Weights of a small GPT-style language model, trained from scratch on English Wikipedia.
Training: a variant of Muon for these matrices, 314M tokens, 9568 steps.
MLP neurons of a small language model. Each row is named by its layer, matrix (down: output weights) and neuron, and shows model dimensions 128-223. Each number is 500 + 50 x the weight over its row's rms, rounded and kept within 0 to 999. Numbers have three digits each.
A block is one neuron, or neurons of one layer that tend to fire together. After each block is what it responds to, as a language model described it from the Wikipedia text at the highest values.

L11.down470:408606451528584538495549434531507423479521530418529405509494474546490626385475462452359539537574460516482485582541478537563522474462502484441437430517560508511477436550439591574524477501550409506500509595470501497390417581467555495443438509477446534511545520465444564576532487510508499427
L11.down1008:399404446552499528522477459647448602564434548523435438504491537503534475475537502447573487411567474535463583511481524576506550578528459472541424503469454471469468455530519561533514533549518416574469494459551473468478479554482475525516545479438487495475534444542494560544532445450500504443
Responds to: Fires on the verb, or its first word piece, right after a person's name or he/she/they in biographies and plot summaries, e.g. was, r(escues), f(aces).

L6.down47:579519497421517562475527507548482409511400561472560581489499451454564449540470498441489462466480490465560473531522420445499477442540444436465605438544503532484556486564529476523437453555513557493558510411469561501492461448501515451375454539548492557429384553564565423447453525458514548434
L6.down184:504491547490418457461455485505525526627512584517607558522464469472567478502565467517527417432532562434569517439493513392505633523451472500536503433476548475527572517519487442408455562480583482433450463520514458595453569523493545502472519516548419483561488533523560449530430509498469435457
L6.down223:501448509541441512596481524398467477511485526557538561429463532463520480421572508569562490493484475515524553482527539513538480497426479564491434594489424587513464439529421520575462509475541527556490497497553568553475496537464479499505516534529476460547479442472515391536620418439475515531
L6.down238:481554483493585564497407497546562597529493478491430508489532377491592471505515494404537476458494487484525528576556438534494520517544456589516512375515446537461571521461545482538385489461494453437501482471508486512444489512536524462533466493501444450424497617464445486476515507499487538465
L6.down649:564403425497630505512559617546545515442491517567463597568451559524562415480499575532534501460433473501473506490516457510514446495533475468521496427490517525481475489480415501510520606461383490478521523432487560375527495581454534444492476558415488511540514531614471443532556461477487575537
L6.down741:493465428496581499486581574560493538460608542494550473411415477425480523478472516489470465489476484439498463502466524594444519629416486450460393452524529524428394574522441512514479528498537514541437527491449528556481485524415418476583513459573480529535550518527458546563510474503561491509
L6.down810:521521511442418616528433506510502466450476593534495546499473505458585483548518558487451494444513496526542540479569549486572506405503424568464521530515429526569519521466574460553499578388474514514427469481638550479467470450487495460436408595449559537472405564461525456456493475491490469542
L6.down938:504514547556501492573537491537487459584520537565448554532428446515484557470409504587553535430490454547462487501475467588468498494560544564548518509395459565499476543592508533523498553558453617453539495562577483361464466510508527491438511541417528474455434433449445426556446525475518533537
Responds to: Fires on "ing" and other word-final suffix pieces completing a word split into tokens, such as Din-ing, min-ing, engineer-ing, sum-mer.

L6.down346:496473490477477446509540570576459485518442499463536520542509536450555603471480477466594523558502487411510504480431566491476500583451481445463495469521508495548467557539526480515519412513563514450520455446529508431525528527533447470556465519544418472552500514522513515545517600543465462429
L6.down423:554491493528583483468391505516520454544478540633513478393529489566510537533505562522411456583477527507569410497444405505503498478498496588421602483397508421533563470539409488549530441489490464373533506580450500529572503484515470547543566576538436464588387468555602511530422520568571561555
L6.down427:474558530532468505529452504480510516466476470535497494462534462469543532515390481556486538509485570394462561529433440510505534515450531557503544466434503651432586538534464531417545525472493541439532557435532485456435502457498549584596439532451589452587509542480519499467462459428462556542
L6.down517:451478372555547416514515398448517493475527500550494533438477506564568504497439464504441525520509470467640475606506585508512500490521504532568545547481420570475540586425455446472603510472550484462521434497466551494552519475533504447475451544500494466609463487467502502455412540487448418470
L6.down562:520425470529464629488471514564464474535520567517459474500499474495501449473508467559567614478542481400536479495479558506522568422565442523496476529552563431500560538493449467432415437527472445548559507521530496556473459512502439501474449607533475384434529511457449502501537414485472427514
L6.down806:497482444446444474493382515512470551517437411570547496464453512511493543477490568559514550532528515446516480452565461465535552475490462552510516565499462524477444549529363470603438536555543544497521497449487429486523416526452492420588627466514484502444445453577436497493575519418556491573
L6.down917:618561537518485542433468443511490485522513524456534531463578585416557500457555498455445473569395616423549513589569475537534524512520510498575486584598528513558483495477486472457470363421506535542454498463458493531562518576552489548478511555475485523551448532443604558392531527534564520479
L6.down992:624475553518490450546487574426552541457478475473594548487505526560582497541467524548466483548481532547548560480446425467457400511445543534489574550436538560499509479479428498545516430522564565503535485482554521498408523369533572433426496439540491467371509463530553433490492516482572455517
Responds to: Final word pieces that complete adverbs and function words, mostly "-ly" (commonly, currently, nearly), also "-et" in yet and "-ot" in not.

L6.down35:572490504457498564566510507538400503541418494508520500452538540541501502466464534593573507529450567463456507490507509468486509487515492394580480518566449581517457453455569509501542601502549467470577428524529473455486491580410528474510513537433547450390584502530430482427482419424538512520
L6.down152:617412444487469482553529505549467508532426534507480438461479523557406508543539550462503508505411487474511490471499510582502464431512478545504489545502450481496454445502376528516525597626498523449507458488512470457508503484515486496608495427545562490477499437529525574462546515523503531521
L6.down162:592471471574559492515542425497417410555506480564518545469495491460568472511532528443392530516512487460484502504513430444482512492521463495506476532465559532512491405548527410472483517464584646466421498415611445525452442528527472417442486520421383534395522601470480533488512435476528508410
L6.down194:567466490373468497585493557490541425564500571508488520432526578533522472507525464540578443615433459449483459450588535433506459485542509515528491517568491432430439449589490560456486533451555477504468447454481409555491520486605500469520460547517584477455628522554559545416414470507469550556
L6.down339:416411476423536531546357525522565548589461468633526505490551511476477580424481577511560494483545498505575451498546453508532469459634493468468511509521538449455449559544404487415506554515525471572509532520495454475540458528398516471456515497494539527547548547488410506475523421574468459502
L6.down389:535482437468466598503530474468376489501422556538500511518491479512496623527516502446455541483468516542519572530604535405520431496482488472521510518448502511443412489463458458531560594482529589424492545440588506462476606538559485470540495457488471577430590537532449503475471503464581520563
L6.down821:469517588446517537516520516538405519543469413526400569592507545469524490406504533514560508485455491481543488544544477454431458501502448437533472491552491486415440514498399520549503534505497554513546476498550558532466471524608486478423491529437524559515541568455443569450554480384520498525
L6.down834:519506438425540498522480507542447454539532393536491521448512504482418479453521475483572497458378456426619501451519554465459624521511499481471440498553532534528475544522539440474551568544519525554461418427509429536568524531442500522504548527479440539514439547570527502448422465435519522488
Responds to: Fires on the token right after a proper name, mostly the verbs was or is, plus a period or of, e.g. Stephen was, Gallo is.

L12.down51:513456396480441522422523543455447512496479373503574521472516441515601471417485418473445577458487473470526515476486540465434510568522489516448515512394460595420513489479549514484523547449392488542418422515446518571504460497528491534539550456483451461561509610613495556447548537501533555484
L12.down212:445449402502551484436467495553469483452423451405483651453541448521413522482401474534499539463471443511521433513483459500479444511462479472537488532479543452541498499502464453550513502437457533459486568465399468465590587566554454464500555422573485441521490544512497572530456492437536571548
L12.down396:538506543470518471565584520528529481560492483475521483481465527500573432459573432482512492473491503498437564500478511556487519494566489618552539546522550501458503474405619449527478389433351483428503518559439599446501472520498594438443489483452441515565562567512423410553500486509510573457
L12.down937:593612486496408433524561454471514491606522397498549623504539422496562496569534538468506483509515473497508550556445488516471457577566529544473499414491476480575516408516503422491469447545530437399500535474477416506510475503445493435427434474468483496507485410465579531428590431529509463482
Responds to: Forms of "be" (is, are, was, were) right after a sentence subject, such as "He is", "Gorski is", "Stations were". It also fires on word pieces split off mid-word, such as "d-id", "w-ill", "is-sues".

L12.down79:498546497417502439499452538488432536533436506546373482571516540404493492534550519590547480432597441585509543481476495446506404512509500549492425537471455561502505494480469458524525516510573538509550513441484441544494495488520376498466558539494504587440408491424588478560467437450532456459
L12.down607:530425542499517487572394533445490565431462562476497525542431493463507539441593460521484446470516461558544575498492497538555395497462496640503460531547581377497537538593429497483461455563529509535518520509499553518498533422506525539475508428520549552532494499463486472436515545543559518491
L12.down824:517455536451490532525519506517375510518460432498520503486510510456492439521419418553550563511508467493575568442510584540486540469560542555589499565546499521450417493493493456535580523618599403554470488454595593489431415584510505408560510520511455535437516408509516502388507514514519552647
L12.down859:523415601504436439448459546533483485501472508416500464527604529596455526461474545483529520450500436480507546567446546464425469559535469486604510562533528476497534522477441559422467549473563496504456425530532488461522470528501468531476486457388576467444460532499468541557550429459489504561
Responds to: Mostly the token " an" after prepositions like in or through, often starting longer words (anything, another, anime), plus mid-word fragments in names (A-n-tonio, S-chool).

L11.down44:499410501454476482582468511512471456528429572476561496507579494541426516489530502527470488542510544499494581450432452471466534455461502542517464632567473427437561563547466509538480472463425550494548495526484477565356479461457485470500480539561532461553483512464555498439536448488530523494
L11.down550:530509445405417447556411449465584458506530474496487449391523510532485516467424436476456572490493476527537520536454544416549493434582477589424465463460494482434451509560527436542463456463507553516599440437579436559435511405458563488515602443492518551473474499595518497527444556484463506510
Responds to: Final pieces that complete a split word, mostly past-tense verbs and adverbs in narrative text, e.g. sol|d, too|k, previous|ly.

L12.down104:597540371481508491446413467565551554577464545593448456503370565529434551495471534496552525382466434488464460465467454532500495435510516485456463501509481520405463517485493472408591495474461475497528474521456472508436533548543428459496562578527454525451609453525491550526448558486464537496
L12.down443:498521494446551565423504510563491556550543506522486496518434519508467492433501572496490537503568598421520502548473528525488479509514480529506435551594462536543540583562467524509451411670461512465502458440539471554572613539496537471521427581472497575499459479533457494498500522538469486488
L12.down470:532502523474411487516508353531520614513541470462550563547536431397486460556532521472476536438553459473518432425549525517509476481525477528468445546456484441515517551447491512427482463499525521507368429543531525406556552523632480572607409470496490425585474513473497493544527510535460484539
L12.down537:449533542433555530488507516500514470659464485522468506408482519495538540547522472597486501529552510430461500481559438426479563544538478561576468532552412395461503531484458515481508390474556408464450488416510427547523500563576481456528587486416524450498554571521577482488502476448529503559
Responds to: Final subword piece of a common given name split into tokens, right before a surname, as in Jerem|y, Joh|n, Christop|her.

L11.down94:485526553512537526452455531450484552485542532611562453503479513498555536549520508507578525535540557422507506532351477553550484414526549516531609484457504482422494492545452496502492536533541454446545566456483530516478507554547463433510439479488559419633518507484554497522461540488462441439
L11.down791:421494432518495432477511517465469430410460433557451512419454488506547413515558496498497486374530465545534540541480581500570459468564434496402451506584481450487517545558511488485447487495489392488595422527593524575453535517575538516407434597501476505478530522478541593519367532492540475443
Responds to: Final pieces of split verbs (ed, ing, s, ate) or the next article or preposition, marking a verb about to take its object, as in migr-ated to, redrew the, start-ed playing.

L6.down90:478496494490581569359455534487475474475463512608522636466610428516404440493500498494525442495523514518495487493482484521456364537573529470426400481451498544529396509538497537563443526422564576467439468557518550498562510513459408538573492553416492531521533548589537490431504540579549498502
L6.down110:511479522501498534471457529506487483558451462486481532477548527500412476388441513573601455483518525477556526630515504534382421522505453464484399511468469476489476481477539528513560478547622490499458557506560484476520458423577520448438498506533569596529477478527502465509527548403488397463
L6.down121:593526460497546518511534550491454548477554623513495481507440475546507497514422552545461559456503478457435550495509493500396484597424530552449523517568500489498433555524542544542504450529510561470530414398569565506472404523479522483401474464488533550502437581507586561400529473469431498485
L6.down137:502459543558446402468505580492446579363444435483544414446504504491397564497587609465415515497454494459499465414562520413545459508481483420432562533443533497452468542478413498519511455534513522521545525469454546434511510448513559550515500488563577582491559447475460559432587537523483449472
L6.down259:457595477528529528495434390548507502545405558513530509539543453524447476568531572564482533482501554508496535506428390449449463475440446545633454546428474511507366492506528536456566530482568524475538469553584571573524532496478505491549543560456467601516555498479501455467499499577496434476
L6.down326:425495514541453559546418368448493542448576521541495474534482400446572437620516496438469438506490532497549540511479501451506428477450471493440437515489464545450497494575492362622484536453434470448451425594617490549598466499433575486531519388426468470534523470424426559491569515515453411502
L6.down695:473509495511510564501516502543498486545544451451503467515504495460496535439508479543518519468553536429492582482510427540497463467459475429540503629498551570562472480492484592439505607413466503441531563520520485455489498446522514390430446591456549553466463498372542488477548443502505514512
L6.down858:561453467455420533519387580569498470564495508463438528490446460487449538479487533567532535515446564497453523464514554438435462539403391500519526515537478450508606545442510443468515595455538574456467486454555513525468425539494540457436568616505624552474447480472477424453488501383494501474
Responds to: Subword pieces that continue a split word, like the w in railway or ed in died and roamed; also line breaks after "= Title =" headings.

L6.down52:427513564479583555537477598455438496444581481538469538465513561592622534506465494486534500442474504558437543527481493509477488516466508479488511429515607542473494539501511519476476467526497517463558542518540557615489398401537540517544454503485566499481448469486492469546549488502430514512
L6.down75:488485529457484420481509479462482543505634466481513463500567499552500462428460362609563470543518488476473453554489420561473465505522534578484530484504480394433594512479334414458398518625528577458470486559394460429469478465525529489498482528425561544513485516533544492414512610476494531580
L6.down344:530584525496498556442586494478503465541499500475553498498493518462527543549459533474413503588433424531463550516539552458424549539486523555489517542542498539538362503426478420476522535534416573524522512387534592519407497613437519624518563463480481457526514455477491506481509562534468518535
L6.down398:540593535341534409383493565588490509517561520561472588417468662509454587497503499468460453543470468527457472510483585461568446436506502500574460504585501514465395478462423496483498533602510534500446460471551497536462575466473420509596508413452522406507524466432551542451468451527421453509
L6.down440:421451440502507533431468434471496513477577504453469495594416501512508504561521433505454507523566508534536501427513526513553393447546546421438496478483561464480480455558528536454491504527437459474482530610326541480512504552425455401553519551567445474533486451538498489505541617447483452503
L6.down671:471459560525514494523513457497548422490468490528452502560492448511466417541548487583424505419594506460505550518510524534456492546493524538484424477470557443536327462455527571416403549500516505474577530555529537520422439455449550516447570536485454516424520484497454582509436550509463538456
L6.down719:551428478565479588571525548535419492530433453411537527467488475467499536490597528448447542547433488430551559538471505438523591457521484636445591560537534588617416569480564473555471428454493494454521537546560537471521480521495511517557549479403522517458429559464528579542504482548538550501
L6.down770:501520540539508534535478476429480515505503497496415450481463452448528435456473582453462466480483475502459476466479469529503458559518494524420474446513477526508475456545550627447490512597528553587497505491534508453567485563436466527498447429468592486464595426536488494542545508505484486454
Responds to: Tokens that finish a unit: closing quotation marks after song or poem titles and quotes, and word-final suffixes like -er in footballer, woodpecker.

L11.down238:458489518538450565492558529550499467509471471535497474535488536614464471546443450538490504452463519502606426518437421579561441538497485468473485534473451478457555489478484422539479421500510492477501518559586453515493530476458369542560474526558481518478494400566531496466573466529555529569
L11.down658:413460581467561525508473529568470566570590568562480498482522539416552369513463487427511514514429513477478485418522579539510543603519529509469527533437448441485494434572493452593393485519524444494485510562528552459450538453403511494592533454550542475512417429447518549531481489474498533510
Responds to: Word pieces in the middle of words naming occupations, roles or titles in biographies, such as exec-ut-ive, analy-st, polit-ic-ian, Capt-ain.

L11.down418:523530505389433511516528470461536489398493495391533432423520548577499554539479498513506459479469447441494492416534585559622532591496528524454432449529534517478488457523572477463528373396480567537536429578457447622485509470459565464514488511483508469421542564519482472487609511458526488558
L11.down526:445420550443428554505509543521481475473482501517566487524487466540543434380399415429494504564561538456562534451512432442452463530536539498562558453571470517464461464500585545541481446541547540538503530536413454543484519576532438529455578527495484560518525526503510564494480604537468374430
Responds to: Word-piece fragments inside longer words, strongest for academic fields after study verbs (mus-ic, Econom-ic-s, m-ed-icine), also metal, fire, website.

L6.down79:559521501494414470502500626447509505509531518556555496482480563483514389527491477428465435453527527530493515487439496501566487483489517509520512591452441535474486525617553377493508461403456542577394590490575550459523624529521466459526550459544468494483455494455492532470529513559532584427
L6.down291:532448497481514476510558374539544567566462464458495540555507514477505465423514508482466439554493483401551375440602517444553469467549449490525503487500478514500548456581531505496547471542499533530579519523565506506509502463560548589403580511494544525529543520513470386512471388552512488552
L6.down327:512526478483478473610438464532546488445622515459472472445452440481494573482428542486582436570522476531526460559484460467469588529481438550472462471400532567495458484553455416584519497471426469521509554455470465521501475545467531499514590408522477536548536472598532552468480503584445470415
L6.down363:514567484496485534600548559493487575535516512564525496506442493558539569502504619550513474497519455493517475499518577443516527446527460605552487556515491448580483466522532531524404507453614485461393453548459570613514501488492530564490514539436500443527453469566522410432485496562484543488
L6.down411:545537447451489496643493479612491466464425563482578505423630551483562492461494586505420405401572342441417483530581532503392496515517529472577504498513446438558483524512494474551484439507552543485425572441502398511554543458468511502398513552493464519490456504563504438542515436479504425503
L6.down559:454532509388445484482498506509484483563531525467530549399540481353517533494551500523514485538423437486554490428455495576490449504449505451605510429524350566584457515501487458486526560449533487419452474554533515440405484564519423569502488555484500538488537453570561500452498454482499494557
L6.down650:527551479499518498499508522538406517565465499491512521487509441419463530594434414531528528371500553469394459524480519507565552479444577423491488451497591531475409472502452578507411566429502557494457528553431578500528626475577558499523518520425553353535442442520520553508370540472444462478
L6.down802:494449601519564576562411470551445573560483471549548512546427493599535499543473545474510503477420572566504480525506532520481499526393587499346515506549643542486540522502486462510489541528494508516509483484467470511461499504532491526435473548465571516583412483465507449524540466528531437449
Responds to: The h piece in Championship(s) after Champions, plus relative or complement words after a noun or comma, such as that, wh-ich, who.